python train.py --n_head=7 --norm_place="pre" --init_std_up=0.0488 --init_std_down=0.0 --warmup_steps=394 --seq_len=128 --doc_mask=false
MLP neurons of a small language model. Each row is named by its layer, matrix (up: input weights) and neuron, and shows model dimensions 48-143. Each number is 500 + 40 x the weight over its row's rms, rounded and kept within 0 to 999. Numbers have three digits each.
Before each neuron's rows, "fires after" lists the tokens most often just before its 100 highest values on Wikipedia text that the model never trained on.

fires after: "|", "\n\n", "\n", ".", "-", "elected"
L2.up467:528520495487473534493487535524486503507492534498546469485476473385507465554538445468515533523546552468510461437503513459492473542594378501472471431450543459465458463536503432544492531448503474534523465506443470588474486516471551564451489511529463525524489456595552527545493530493508572532

fires after: " the", "\n\n", " reve", "\n", " Exp"
L2.up1147:453480476511452481523492605509533553568441549535531552438583535426448503419493428518497456527547457467499463533493467497478451483527498550518448526437524526466468473540548567525505506507486437485525454632565510485522479506496478451502525496515461451503482506562523559524483441514499520470

fires after: "|", " the", " The", "\n\n"
L2.up989:470421444513456522534501566457535499468439562570563464462470512474562462533540557523515504483513496485515509522505505477546484471512522542520452471465472467577548584528538500451464446469577458446534483555477460435453452521523484560461498459490435505533498449536494485474493467492536501472

fires after: ".", "\""
L8.up835:462428486500491494511617506473537567447499473470514576472481489519468476430471427509520539569503541445538484506435501498522496458484459570545525470493486482518506576544441533514471513505455501485484539453495535508509441521494479517477478516555515524400564450568489487504488472520583516463

fires after: ".", ",", "C"
L6.up453:539512503425527512453533460498489472438560505526510514536463523495460392527537527472483544535571517505483473506513433531487445556530503529541493508589519483523541523544484518473474510496550523507482530492440540579483517495497449521507502584522521530415531502491466456464463573557518460469

fires after: ",", "|", "-", " Total"
L2.up1107:466466465505464491532501494503451508484537514494511538520513519524512485525506533537535486488556476438384436499484590506523471407515499483485443512497481523555476453526480509540440496445564517498470521493457516457534465568459491534509443547489448492400467524503529592533477478527544520477

fires after: "-"
L6.up297:494573465450454494575536582423512518546490504484521527491469457488533482488489506475529483497488491466491506476492487517496533493490521485605492511504488481539451563455545463549488547483465573481459480495453415535436480535524496575523523511460463516525459542568413433464454483461492530490

fires after: " (", " Ad", " |", " $", " di", ":"
L2.up687:442486506490459439494494503468482496611457452524539489461501549494543501482520466562470539478544533465430532496546454465484530522547563558493461512465436491511521496442520523472479436502490411468547458455509484479501519569461491512501497526550548486478537463488516527496431453503510536524

fires after: "-"
L8.up982:465518491496505499491508515516550504481425513512571534469512530500490553476471484463536534471520555483482526555525472460505523450472433484549531555459555481515489496501512496474442456544472560551528509584483499515494503528484525517533431521459524527430491484494513463544476496497492542513

fires after: ".", " conc", " backing", " des", "–", ","
L2.up534:451436489484498404551576474484462540473497546527513522408585550470536454479558531563400568510518496422439509481469441550527427509498474496456491409530548431535455474464507491515442476504459449534538545551496584457485529461562476517564541602471568504527507486507428563435439499483558479509

fires after: ",", "–", " Dun", "19", " cl", " ("
L2.up906:426526552475508432542528505489524531512471492573531600452551468487424503600473495517552546513512517547487508547466513487489470492550463546513487518506531495588498504542531532475477518501539538493505467500442507518441519469566468498509577529527497474501465563529510595506428487425498482510

fires after: " O", " I", " D", " A", " H", " T"
L6.up824:367462457548484493525538446472536461497407607410514474466540485510475522496518551537537558564529430477580506448479492483441529510532447517480500444516547483439518457537489471478485550538556515515507550505475536458480481490473582513433492590551495527532513451479498498538498477535540452518

fires after: " the", " The", "'", "The", "da", " gra"
L6.up1077:512470497506466514532501537524501457457494536487522528547488567463517570495486508445421498513570517531496544453489484541425529429538483467530519523484465478448526519510530480590521439453516501534453500537454555554461541484509407492535468483525522550469531484543514547423531541477509486552

fires after: "|"
L6.up1011:436523505492533494589508517417506554485484474503556454483378539404625560473531478532534541476530550489524471449503487455546425505521469524462535541480464466465490524497488470473467491575471482439567433587531506479517446504501509547478507527494546563534547583450448479463503498476505536513

fires after: ",", " the", "-", " (", " and", "|"
L2.up81:535458579438476540557534471543458536459561498508557512463511442486536493563493505518459530489552528486550489507506518498511530422523480590445501428535476481490559542509562482464510503527449513452457494520525525455483467550458569620504468498534430475479418525516500491513507436560552536553

fires after: "-", "|", " the", " The"
L2.up945:480482548476425503451433552448522524458559507490542481437520458461523575546450440525546502442544477515476486527515490447513482449502498537435461436576514485476499495478487431527576462511512487504483497534515469490440546555555484592459503455570444505546500472525535518468473488476553567528

fires after: "-", " |", "|", "\n\n", " •"
L8.up257:475482491497573457516543515538518566555544508491545475610564508505518540542472477496551428514516470504445420509551523493508503492642548512540523510537517486540495494485478467451375492522609560519498453462460481555487516507488535499488546518470521502474515502544570478431522507498534447471

fires after: "=", "\n\n", "\n", " ="
L6.up825:493418504491492419496541580506534557451471554595493508534493545535471509454537436519589518511537529486473500545560493530522550473492467468474432530543454468472525480552425450507485510457535491485505514507459530467525510424451498429492475524455545456441422463479488540478501501539506507494

fires after: " =", "\n", " ce", " p", " St"
L4.up115:490443453457453462505558538481471543446476480495515509465473451492584515480549452532565524469525496525479539456524542486542528458532518478461568399501509479471497541543481512447472516527486486462448523492435473466462459479534517492545455479457505522555468509460540511521518413529585509518

fires after: "-", "\n", "1", " 1", "4"
L5.up65:504450472456506494499532572476486440352504500502509473497474513447576494480479519548518547450515537507505581489538572471540511502536467523497532480474476523513503420539536539562465403453511605473469528527463501509531502498400482522523576516425513436499470455477464495428497506487514492516

fires after: " the", " his", " was", " The"
L2.up173:563446423495456544507457516511555515472446524586459501547441485500487489531553502469535502497549519482528534496489576477560531538485506549524434510523507471468524538492547557567451523555574511506471447460521437506488444493515532491494447465463509515463494440475570554411484508478522490550

fires after: "^", "|", "_", " ^", " Netherlands", "ed"
L5.up867:506520577479484445536507508519538527512421515569481493538457550448513457513535521447456448484523547445517500518480503467548461509516449546491485501495460443544523530458498464467462472497485592469574383542437479594411402478484465519489505509509535532514498510484409472514484582521547478513

fires after: ".", " km", "-", "000", "km"
L2.up43:513413475439470477563517513504481486504438466514515591397486521544480499533507432509546525495473592506457470509557459450541466478467526460517432525528502466502496507506477464503485556575482552455496519552536514513530455443622574501411420495540481491552484573480496502487531486548463484477

fires after: " the", " The", " dev", "C", " that"
L4.up874:537523502457470401448487520500542566502545482498462497497507507512538475478509476517467480478497495474498568525513459522457523503546468471471511492493553460607526496469487454573525450470544470589535462539467414481477498476518481498466505546508477490487478562517535514437500493585477488525

fires after: " |", "|", " ISBN", ";", ".", "li"
L2.up804:465482492466522417412521512506472482512468460527509529488487450453487527470579506494529494546542527527477451450535534469426453461539564530480466524467487481538513515456485543494477509506524465537480529583465491457502502492513549590496433487458479479433469542544490524480464501530577530514

fires after: "-", " (", " ", "|"
L2.up762:495453513553473447464524607514481462535498530549507536495485575516471546583497488507460524459560472485457493451530507477470459529518514588424453463488456474474502511454546471466482452502436471430525573518449476466495489532523528524517519464519461520502468487424525538403499455440533556526

fires after: " 1", " 2", " 0", " .", " 3"
L2.up859:522507505508458508494464557488570474446562459491483423435494477482519498538500441500487577448491535451569498477460505590530452556509403514455568525514526515519493504460516489526493482504495507478563493503473434541423529485477609515489516497525512385488475571487564558464474426528512501494

fires after: " was", " as", " is", "-"
L8.up71:510449450531534483524519489494505491617482506527545475457512563515516456525591482485521480583512521467537593440558492452500456547519546510519509524469498572486465453569538509497410458533444453506547407522483495527563520490496521464500475504514526471487506568493431480566461514522504480440

fires after: " |", " (", "/"
L2.up597:457517489476485450474507489536546471472493487539558593489486430525460637481502502462537521446534466453496571522475556460515542554542534567496487407514503518502481472437502452514421481504563477505530504515479443476397513512568580518527470617507497520505472408552514523507455516556570490541

fires after: " was", " is", " he", " to", " been", " not"
L8.up78:515465447504555495523490426483551461559439449490535435439492483459545430490527485449450559470492504534492565480537555553526501495479493582499436448509504529456426472535487440501458508537492509534475539500569517461513523512494562492533506539496548462529496493501512531544502488546538534451

fires after: ",", ":", " $", "4", "1"
L5.up244:484505535526435510438531514517494506515512441505495484467532504467494517605497499547440526474505543573495480531471410540527529511524450559539480550526511513507465526486486508464458472574508514509517561549470527521464521525456539570554558556555473506452517455514462556443493574512514449533

fires after: "–", "/", "W", "+", "K", " Under"
L4.up476:471511528533482522536509520469514473455556435528536534469479519574522557507507507533483438513535513536485551460490497472443509509453482507486481479488506489506539488496493568442498463463569533475598568583466492571452496516451456524437474494432517532513452468530495520497494510535580465523

fires after: "-", " •"
L8.up502:443477545534526477482515488529509471511482493636483550503490526451514589509519485399453569522557486524517545510554594522532504535493532476433514446535471460522537496481483521530448515615576525560538492493502563508511457505494503575562534507552483486506460574497461502469495463519518435499

fires after: " the", " The", " Ji", " Be", " a", " De"
L2.up798:484472538591478464517499532538488485515478562453502557537480491500512549451537532445529499496499541405473494527598489474505465522553486527488499480482445384486515529528468474516518529482487514468557468526467497432461463439494466511503485672494550529558471492473526564509472482539524495489

fires after: ".", "=", "\"", ":"
L8.up635:539443505526543479534584477497535513425521503527490519491494522503438437562516478447517535493479465576444500580467560513445480459516480553444531530525484459467601560500441541451470505485510506533497536526486501516449510519460525519476442552454490501482483501505578463516512521563537507483

fires after: "-", " a", " as"
L8.up681:525485456526521435499496500473530415451483529498537525481438538416538532470500452476569513437486497568447510497532532495552507571487536494529418511523446471455477573481490506492454479569468460564513457458550425512579515508534506450559546532458463469442479560437390501537503450583487565535

fires after: " was", ")", " |", " were", " /", " is"
L8.up381:497471482549435533533496537520543490413508534500525460450445525426471456492492468498487517498507518507558563560493424511497535474491525489517475507484467471480447499531453512607446500496495525461493488480494473461521469512521504511502447500481484506537489538453474487531440478588562548436

fires after: " |", "|", " Total"
L4.up697:497491519401470488447485527516404495554511448510529510465528535476567509528543511422477498558560467483487528493510486467536562496515435466534518443472409497406551507546531477498506542452503457530590474531500526556565499517522470552542481471479510469534495478537437548427489497463484521526

fires after: " |", "|", " Private"
L2.up901:473422540453470529529492509486483435487549490539485478547461490487521491506605490446472573501538548499444565559529527421492564557517478500485499519560464456529532557488506493462423515535546484492453480491472476482459487561553443593526479506495530520486457437467528510447393578558526528583

fires after: " |", "|", "\n"
L8.up918:538424546522508479449507500535438446526435570500564451543497573524451572505578435438517489473450440524458629507534511429509535432529499531501475542507469468515510514566586464518505533502506561486491490480525472510549459512548529551472484512446518519508457537498535512546484510492542521556

fires after: "\n\n", " continu"
L2.up737:540468472494457523540488536479518476579481477553515474601549567486498463507483519595417449473559448533503487549466462485534509450501520604479483508516490475504487508493545467473446463482556469525518451505505546422414539462522502528440536485527511499472455512444507526418481509504508479486

fires after: " United", " U", " Ad", " Mal", " San"
L2.up1008:533506486468450496521476601505409520429536567514532521559520470545505464524510530539557471529493496515446437443449519412512537487550518492507516515504433465513581557513508474549477465529536570489521588505458438506575525455572471544537509475560522499547606449518453563533451452496509514596

fires after: "-", " \"", " (", " un", " j", " a"
L5.up783:420477523489390459486507527489497524507490490437608554497530497475513580531522523482522422478545515499530491507503541502494503455535437553516514512511546485472532446463524490477478399451484569425515464523445508565538459517495542511514472526420528496543509448543529493531464455484480481544

fires after: "=", " is", " was", " been"
L8.up508:465428498474430470527498520534494497467427548399535452491504474451552540447461528437459539499529500553550497480552506493553455497518498551441551473477531507493491514493474466532502421566544593498449534554501505415464522471483528562525477498499471486477527524460449578531446509437523523559

fires after: "|", "-"
L8.up741:519514454447550467469545480478527496522480559490496526513425518490483479546534515523525439567567542442520509537542487454515428519546469465433487532458524457553460503505517457436482513517545461524558495487468555536551509541592517561490500569495475510530483503447473512534481570507646459510

fires after: " |", "-", ";", " -", "."
L2.up710:458466472563444534451496551564498523455454513546463546546470495487466543412464445547479533514478538544541488606554441497473468472503537510488477459557465490477454435516482499448475473488500510422436584487481573474454514523530496498502425491440505580481525513552482526495455495508501487462

fires after: "|", " |", " served", "-", " sub", "="
L2.up442:545528488450485513516501477485495486449489557502456518477470537522495546531520461406470541540508483480467497538532517375478497525454505603468509413505439458460516463496477466471508505431566508490532432506505456511546472411482445525456530497517495641546545490498521512514460514551538536603

fires after: " the", " a", " its", "-", " comp", " Cont"
L2.up338:435481469537453443520506515464435491489488509517529496476502463480537559461435439478508478525528509427476581499515494487576541610519501551439471498550471503539440421496540556512472502439583468505549469511545506518492477525544512558523458530528526476512586503472465477503478465495482470496

fires after: ",", " |", "%"
L5.up676:501498538486473484484522472510511467537457486462562515417505566437467515440496472492460463530449477578523498488559526478459533406494474493539488450543477461522523481495483478461490540505466437513530589549459517456554562484553504534518523545502509496462506496523458514519418542482599549455

fires after: "-", "|"
L8.up176:449517503458492501459562522455503452549473458498466465530510475452500544519536479467530543452478532543524560483488502482588555436526518517520448531496501541524475498480516473452464485507471485611504528489504476462521462523539534501461483524430433508461540516506447496454479540535531531493

fires after: " (", ".", "\n\n"
L8.up619:468470551504419437502492505461497452485486496514545464488490498562490604507546495424534568524525471509543521528505486447565523546546505509495456462489424505459488499523480430488480514538496537493450445514514470483496424461443476518498499532546536495521481476415492543547460431487465506464

fires after: "-", " Sa", " \"", " any"
L5.up554:428503528438464497567517633496470476515462535523512507529514549469481594464511581488513532534574477515522578489526502486492452463471522500486543525491498497477514501452516490498463464534549501561542461558491384459486488453532495595444489548458522572543562474496467548474524535528501526455

fires after: "-", "\n", " (", " un"
L2.up301:498467529503575506472481545511527517460553498494511529464494534533561438479539466499514492480532513526538464467488577515475460479410459565511518521486466528440425531501509512549527481505542529523526564554525473556471464496505479626550487521489436494459508457554440538497536485524493539497

fires after: "  ", "-", " Total", " Elevation", " was", "°"
L6.up1049:459448404473447486496467518509496490491484548566535507532512482433485510418529474460522485481539474547511439562566559476491610575574485551511547534481493526504485540540489558516412494462477588473413467538482556542544474473467526560548472493499507491481549438525471524455477506540523489475

fires after: "-", " mer", " Co", " Ve", " Gra"
L5.up374:508442499522426512506514501510514599503491485463561540475480521490505538477527543507527540560507523551521589547478452474540476485490476447432400518493476486492469545506415516485437504538538525491527516515474494550582558513602560518548443539504464594479513486492422516519467523521512482550

fires after: ".", "°"
L2.up123:521420430454453489485500507542472434492529585484475535396562499427534538501517470501529522492595549552531521534541504492458525498461535471456505541550512527484395488501497477491441547495466409488515492503430599489467533455585499572536527518451490563536478494511451556511434496569481516492

fires after: " St", " U", "S", "=", " Cro", " mid"
L6.up718:431466501510555445494482453462558488443561524444515533500530529470468469508502563526586493512486538557463524513494513465548543461573526457482502484483541447466484488525458534518508529532565516445559499523463519531481491457532527512481492517506515500466499528489539485518485452396487518480

fires after: " the", "="
L8.up1054:512507496513511520533490520431426447443483490566511484482499479426505498541446572454489495435490495574444512535455440509535551502570487530513477486499481466488521490494518536501495371447533485512463500588505444505506492565534482512513506540539516489546500536486450494502505553474530415622

fires after: " |", "=", "|", " the"
L6.up482:447452467530448498536550509495535505487490549589484483479481525517471526518541504471488468475548515517545562504454459529517523547533470490537528533488446432532467447427442546454462461547486500527494507477492443471455515511464438465556507565528516507532509500525480454436460563503467429532

fires after: "|", " |"
L6.up384:530483481472539472504504529496502488515516432540512426436543584530533493494543449453531490550428469476441525540511485494486498491564511537523470433433449547458472621460549547516474514523463397543543476519566525573529445559517501541559502579542523526531561509522505494545465546526543585500

fires after: "\n\n", "\n", " Re", "–"
L2.up412:466404538625509486503501487530485471472491534491563500526514498499487569495548502526448531510526516495464486431514572489454489525450556531563503535547553542437503531445499566475460482473507509448498567523465525492453448514493549484506568450453603514465496497434459535461462578489465524496

fires after: ",", ".", " Th", " El", " the"
L8.up431:472445569476492455504584540475468479506516522467518483479493423519511460535502577534527579552521506500498534449503469542411533476530466444458523461576485525480489510580456523471490552467461465478440546525547507474476551521507556523535360572502437485487466467496490470491451488528516456456

fires after: "-", " up"
L4.up84:468484483453454481493554512490514493408413513575529510466475531510593453485478492548505479548496503517548452512497463485529518469491486432488464388524507386512404547574527469490422437474500520559457395461529531401416479542480483535501496552565491550410527483501492568494431515479551511473

fires after: ".", " 4", " 3", " 6", " 5"
L4.up1079:548450543505491463506490485516518501531562559554541500449617442493498512488533522517479465416596487488494508565481500544521499486438527494524445534489542518524453444488479509489487460460463533482487530556441465522477474430462518462503528500526527525405487499490520585446501471513503475439

fires after: " 2", " 4", " 1", " 3", " 5", " 6"
L2.up413:523496476488489460482485535533531526449473536533470578486530468436553534589523566491509542428539451421452438482420550511548461534478479524538512521542500435560488441441489550447483536552486563500523507459413537578504483470556478562510515504499448474463498484474518562445489514529496460497

fires after: "-", " Su", ":", ".", " the", " Mi"
L6.up964:524505496506374481477483521465509511480507556534530483506434496460472435417528466469436536507552484513538523553492561501430521524498473550549495442501476476531524511536461460467436530524502522532533481550463477478479522471499522525509504482539524540511516573577438473411506426489517549597

fires after: "-", ".", "–"
L8.up356:474507463523545405469577537494490508498465496492466426502508518480524564510527523548469513508470504543550482419537500532443569575495513520519529393452452486467478467608515476466453506537421481558450466466477491455498497439512516458517480525490454558433462508554484477548502526533475573415

fires after: ",", ".", " more", "e"
L8.up987:402487519461468535505443644415521454476463467533497537471448544508513478431556541515511643526491524522494530515484522472487515513548498518494488528503396511500525559505505425507479470509500488598542489488502455479525527471476576544492506529524525465521526523521519521571493475493475518577

fires after: "\n\n", "%", " car"
L6.up395:497447566485475521464542532523529552544476469569536467512462494430487539502524456535504510479462600565495483533534525460514513548528467508445512449484532502525521472515446443483540486450534439524583579520525502513431528465511480447543462499530432536499501469507502508503471490499519564449

fires after: "=", " |"
L6.up141:520480497504508454593536491446498515548550476486530466499477486558470471463485499528509496561522479488481475469457436492516528514528460497474499485457478493451480474466436509453471460485514554506507445502442591468498515458523522476513479583542467496502453554551585535484437491534536498501

fires after: " |"
L2.up63:456507424499505514512463505580490522542477504552501501517528488459488511464558403464527476442509453512512484552546497503431508539429529521547459493540524467490518448467592599465473542505485483526516486486435502536501475469547519495472499488464506514449455476532621560465503514542527505486

fires after: "^", "_", " ", " ^", " .", ","
L2.up237:492500529535488488467482602481508494483480492553490470531524462463521514453498430465491484477528528521509502519485554504526534436485450526520394517537487458517498484497506445500550532493522543471483518564488526486472501477565574433497489545532533548524443475526480498499506511494519494568

fires after: " the", " was", ":", " is", " in"
L8.up934:506458513597491478585488539463476441512498457474528518491477502444586450506521495501545512420552430550549579528511633508593503485493447610491460564530490457496587536498492485450466523583472524622491487536483447412489437510513473497396456555496544528498509440544496520487492455494488541465

fires after: " |", " the", " bl", " \""
L6.up0:563499485500468462496493510453524470525513490526476451513496581530505494500517585512483569500488469474553590542527458505478484519622455584551496535524479510466520482483378440434500520521482552588480427430556466443483516451498456474570479544502478467500535437550519485469491513494589548470

fires after: ",", " Species", " Genus", " |"
L6.up197:515460504475461481503512556455466517509474429480524494532520507504483534451503527536467498432466568454476497494546535547477506466473469506459515446499475476547517498539504413494534487506491473540471518539393422492532563486518459480504425565475547522412572586451488550477510475479514543404

fires after: ",", ".", " dis"
L2.up809:487462519537492509595511476550534448540522488561479506520496501465476569553542483520528553480533496556512467507499425475517434517544501496488452515543564542488466427507490414438484468506497498438561532448548527388509526519575536553467438477562481526471469492481535482480499557526489477539

fires after: " |", " (", "="
L8.up772:500507447437516491533512499502496483531465465501521533489542475551486540464568479498456494471510435477553516506424504564512498546511498532448514483464532493544594480525482498521426547534526489466582552538424533468428405505484546477521536521452490532496559556517450483432451489525555501504

fires after: " (", " 3", " 4", "On", " On", " 13"
L8.up169:457530446598558433493510501474476508514473482522512498516491486549531548541505508482494530466477488474533489480474456534466538480535490509547499471477548505512498559566480549482463447528548536531511538549479522489557522426488493429477535511558497491499517477478606543522543526491522479445

fires after: " on", " the", " On", " Ji", "-"
L8.up622:442478503496439532498536522448472514513492524533426516517453500451503515463507535549517555517498494387486506451547492475528528483498510489452483511424516547473541483589550518527464457496534489502504516465525451463488431458438504526538409490471434501543598490572477476480484478529506528504

fires after: " |", " 2", " n"
L6.up356:508509502488492508553530515533554463537533467517522505396504524458463565524459505499498484481483540517475442438439481520476484518529499596481547423494543515505524529552502536510507461562471479508581421430468558507465555482475513555559516567469430490423557518497523550502509469508494497525

fires after: " St", ".", "m", " p", " Stadium"
L6.up259:494456488473458465517451500513470469527526525467528556398543431544531537499493553510454550499493502523468557490519468495449447569515435539442485441453490438521517503445502512465503444477504473499469514503421502468485522439525518478469540497499542533496444558456517471494482544618551519538

fires after: ".", " Kal", " cr", "/", "\n\n", " backing"
L2.up411:515446524519487520435552490483502469481503453512489508492486552520485489525509496548536521538545491546506542501480446517583535473487467459545445468543511596479548569400472512446481431461516457511494522475460467444503551499497531486483545502610477570443450532423499532432474513520503486482

fires after: "|", "=", " Mean"
L6.up284:510495517500448500510544468469473486458448570499514553518544507449466507570543524503483524569471507543505560478501467434447535444460469542452484470442522470536514463611555534438476444544578511526465485551482476442457476413521539543508559531497490543505507556506490511492496495532449449547

fires after: "\n\n"
L2.up1040:496427457526485498505452581502588545576474489606529463502511558534567516558444495571518575515565547480479518572470435570455476447476445536469404423527482443548440504436522473473481466481514436495533496483487540513435521481569513481432438515572476551483471506530520496506480488501535551493

fires after: ",", " the", "-"
L2.up259:432490492486471535499511483490466424520498425495525536520498536437519538430546483550472565513533534545515503378504536531544480489519449444499452421551492490468553491514507485481495467534479423428521559523440518435452485503465553586508464513548505525497517505470444471453493501508537534474

fires after: "=", " ="
L6.up485:482531523473480465480565563512466490506496498553480535505472561508488521560528483467446534483491575499443463475497477534467464472581487508525426537493520491513463510490486503545483549504499509438526518492466565464508542438525520502494458564469456554481478450561420623475462566507564523475

fires after: " the", " The", "The"
L4.up937:549496521507469465577478501479492485570465491518540582550489500478528474482495496465502450458562479469538562421541472505509574449565467491547474524522427466520488424457506440496501484528598578505490560499468465432448518502509483566476459515515501537533520486484517517540421424530487499543

fires after: " $", "–", " (", " −", "\n", "+"
L2.up943:425502565512517410464480475463514467417481452525522514473482537462520517483506519464474557438504455503510472511528550514458524449507488506494515483506488433531518499459516496521452499532531539497579555526453502446448482521519502539523556532547537561511469478443438510508364485512531539577

fires after: " U", "_", " A", " ^", "^", " No"
L6.up78:493520486530497492538569583544544480470512542526539514567512524431509548474552474430519444511564494435461560510510488406485549465513400474493438483459510525515567481456534541534448501527583561460541558575460425453475503514575511543469493497483523515510563479512466476524489531499471497534

fires after: ")", " No", ":", "″", " Density", " Elevation"
L8.up849:482487466473494468531518580519484490560450528507512471506514511489473575554565467474449489496490465512478489519477483412514490548473470530423450461483383511502541574477550505517464468529462456575499554493499440557548488479513547590542528469480577496452515541509535556469486514527526519499

fires after: ",", " bon"
L2.up783:484483538488462507559536509517511467479499548445473500464507443487480419544481505543450490515509468576495485484472510486526471469534394485438505518511513497535501501516515434471494454502463480506396500463458537512449546399464506536468541491481460479474514517434492467487500561453480459547

fires after: ".", "\n\n", " where", " rec", "si", "ali"
L4.up402:563484477545491543465533495515513502602568352544486471457552507463499576437499480467522491553487557519510552527572483570531467519456452475531423431520430506506489530564498513463455494504490447531517485466474461430514496528481466478561436501490422543517470577439468549495519489535530573523

fires after: ".", "{", "t", "li"
L5.up688:526571528503515504528495477502487486495467503507486546471481498487519481542564487463553428470522473499515454472457559554474486525495473471446490524482497510533476484503517487507503488485481513523440493524479529492409577457542539585501474607490500502436473548500507440404504545535521493532

fires after: "\n\n", "-", "é", "|"
L4.up1017:551445498511427489466509524502430504517514436501571500450520569504510549561495425468431591505492569558423527470525547517498464458502543541448508476486462517469522527475469428509450543620504451520577458538493503458419521482465468488522442522514537477494480537436557467548485492480561625496

fires after: " in", " the", " In", " as", " same"
L8.up750:435557501525487523596505513461499439489491479508453550502459483475517505474558486520472522560511476524563508435538588486573510508508457553466492475530490494527550535481419439511484542493514520511458516455526516424535538470497502425472441543521511481488511546510575518500472360506449467529

fires after: "-", "ara", "|", " 1", "elt", "de"
L8.up1107:494445498481504498581501482508529539523552496588522431494457449491447448577481443504548446476557537550524456513490498515495511451461534470482481441473527454529495482529523523476483539458577499547573577619489497561457520535495522552522453536482591529526506482454564467506466518533520489568

fires after: "-", "  ", " qu", " ski", " p"
L4.up141:473546457489523513543565487458505481479537443586516576470527521469470544497463481449506443504456558493416538461512471556524512467523480465438498418506521469494566551482472457454458511514504475566468449537453403445463518562549527545563514467513447469452497496534496503470506490498487580523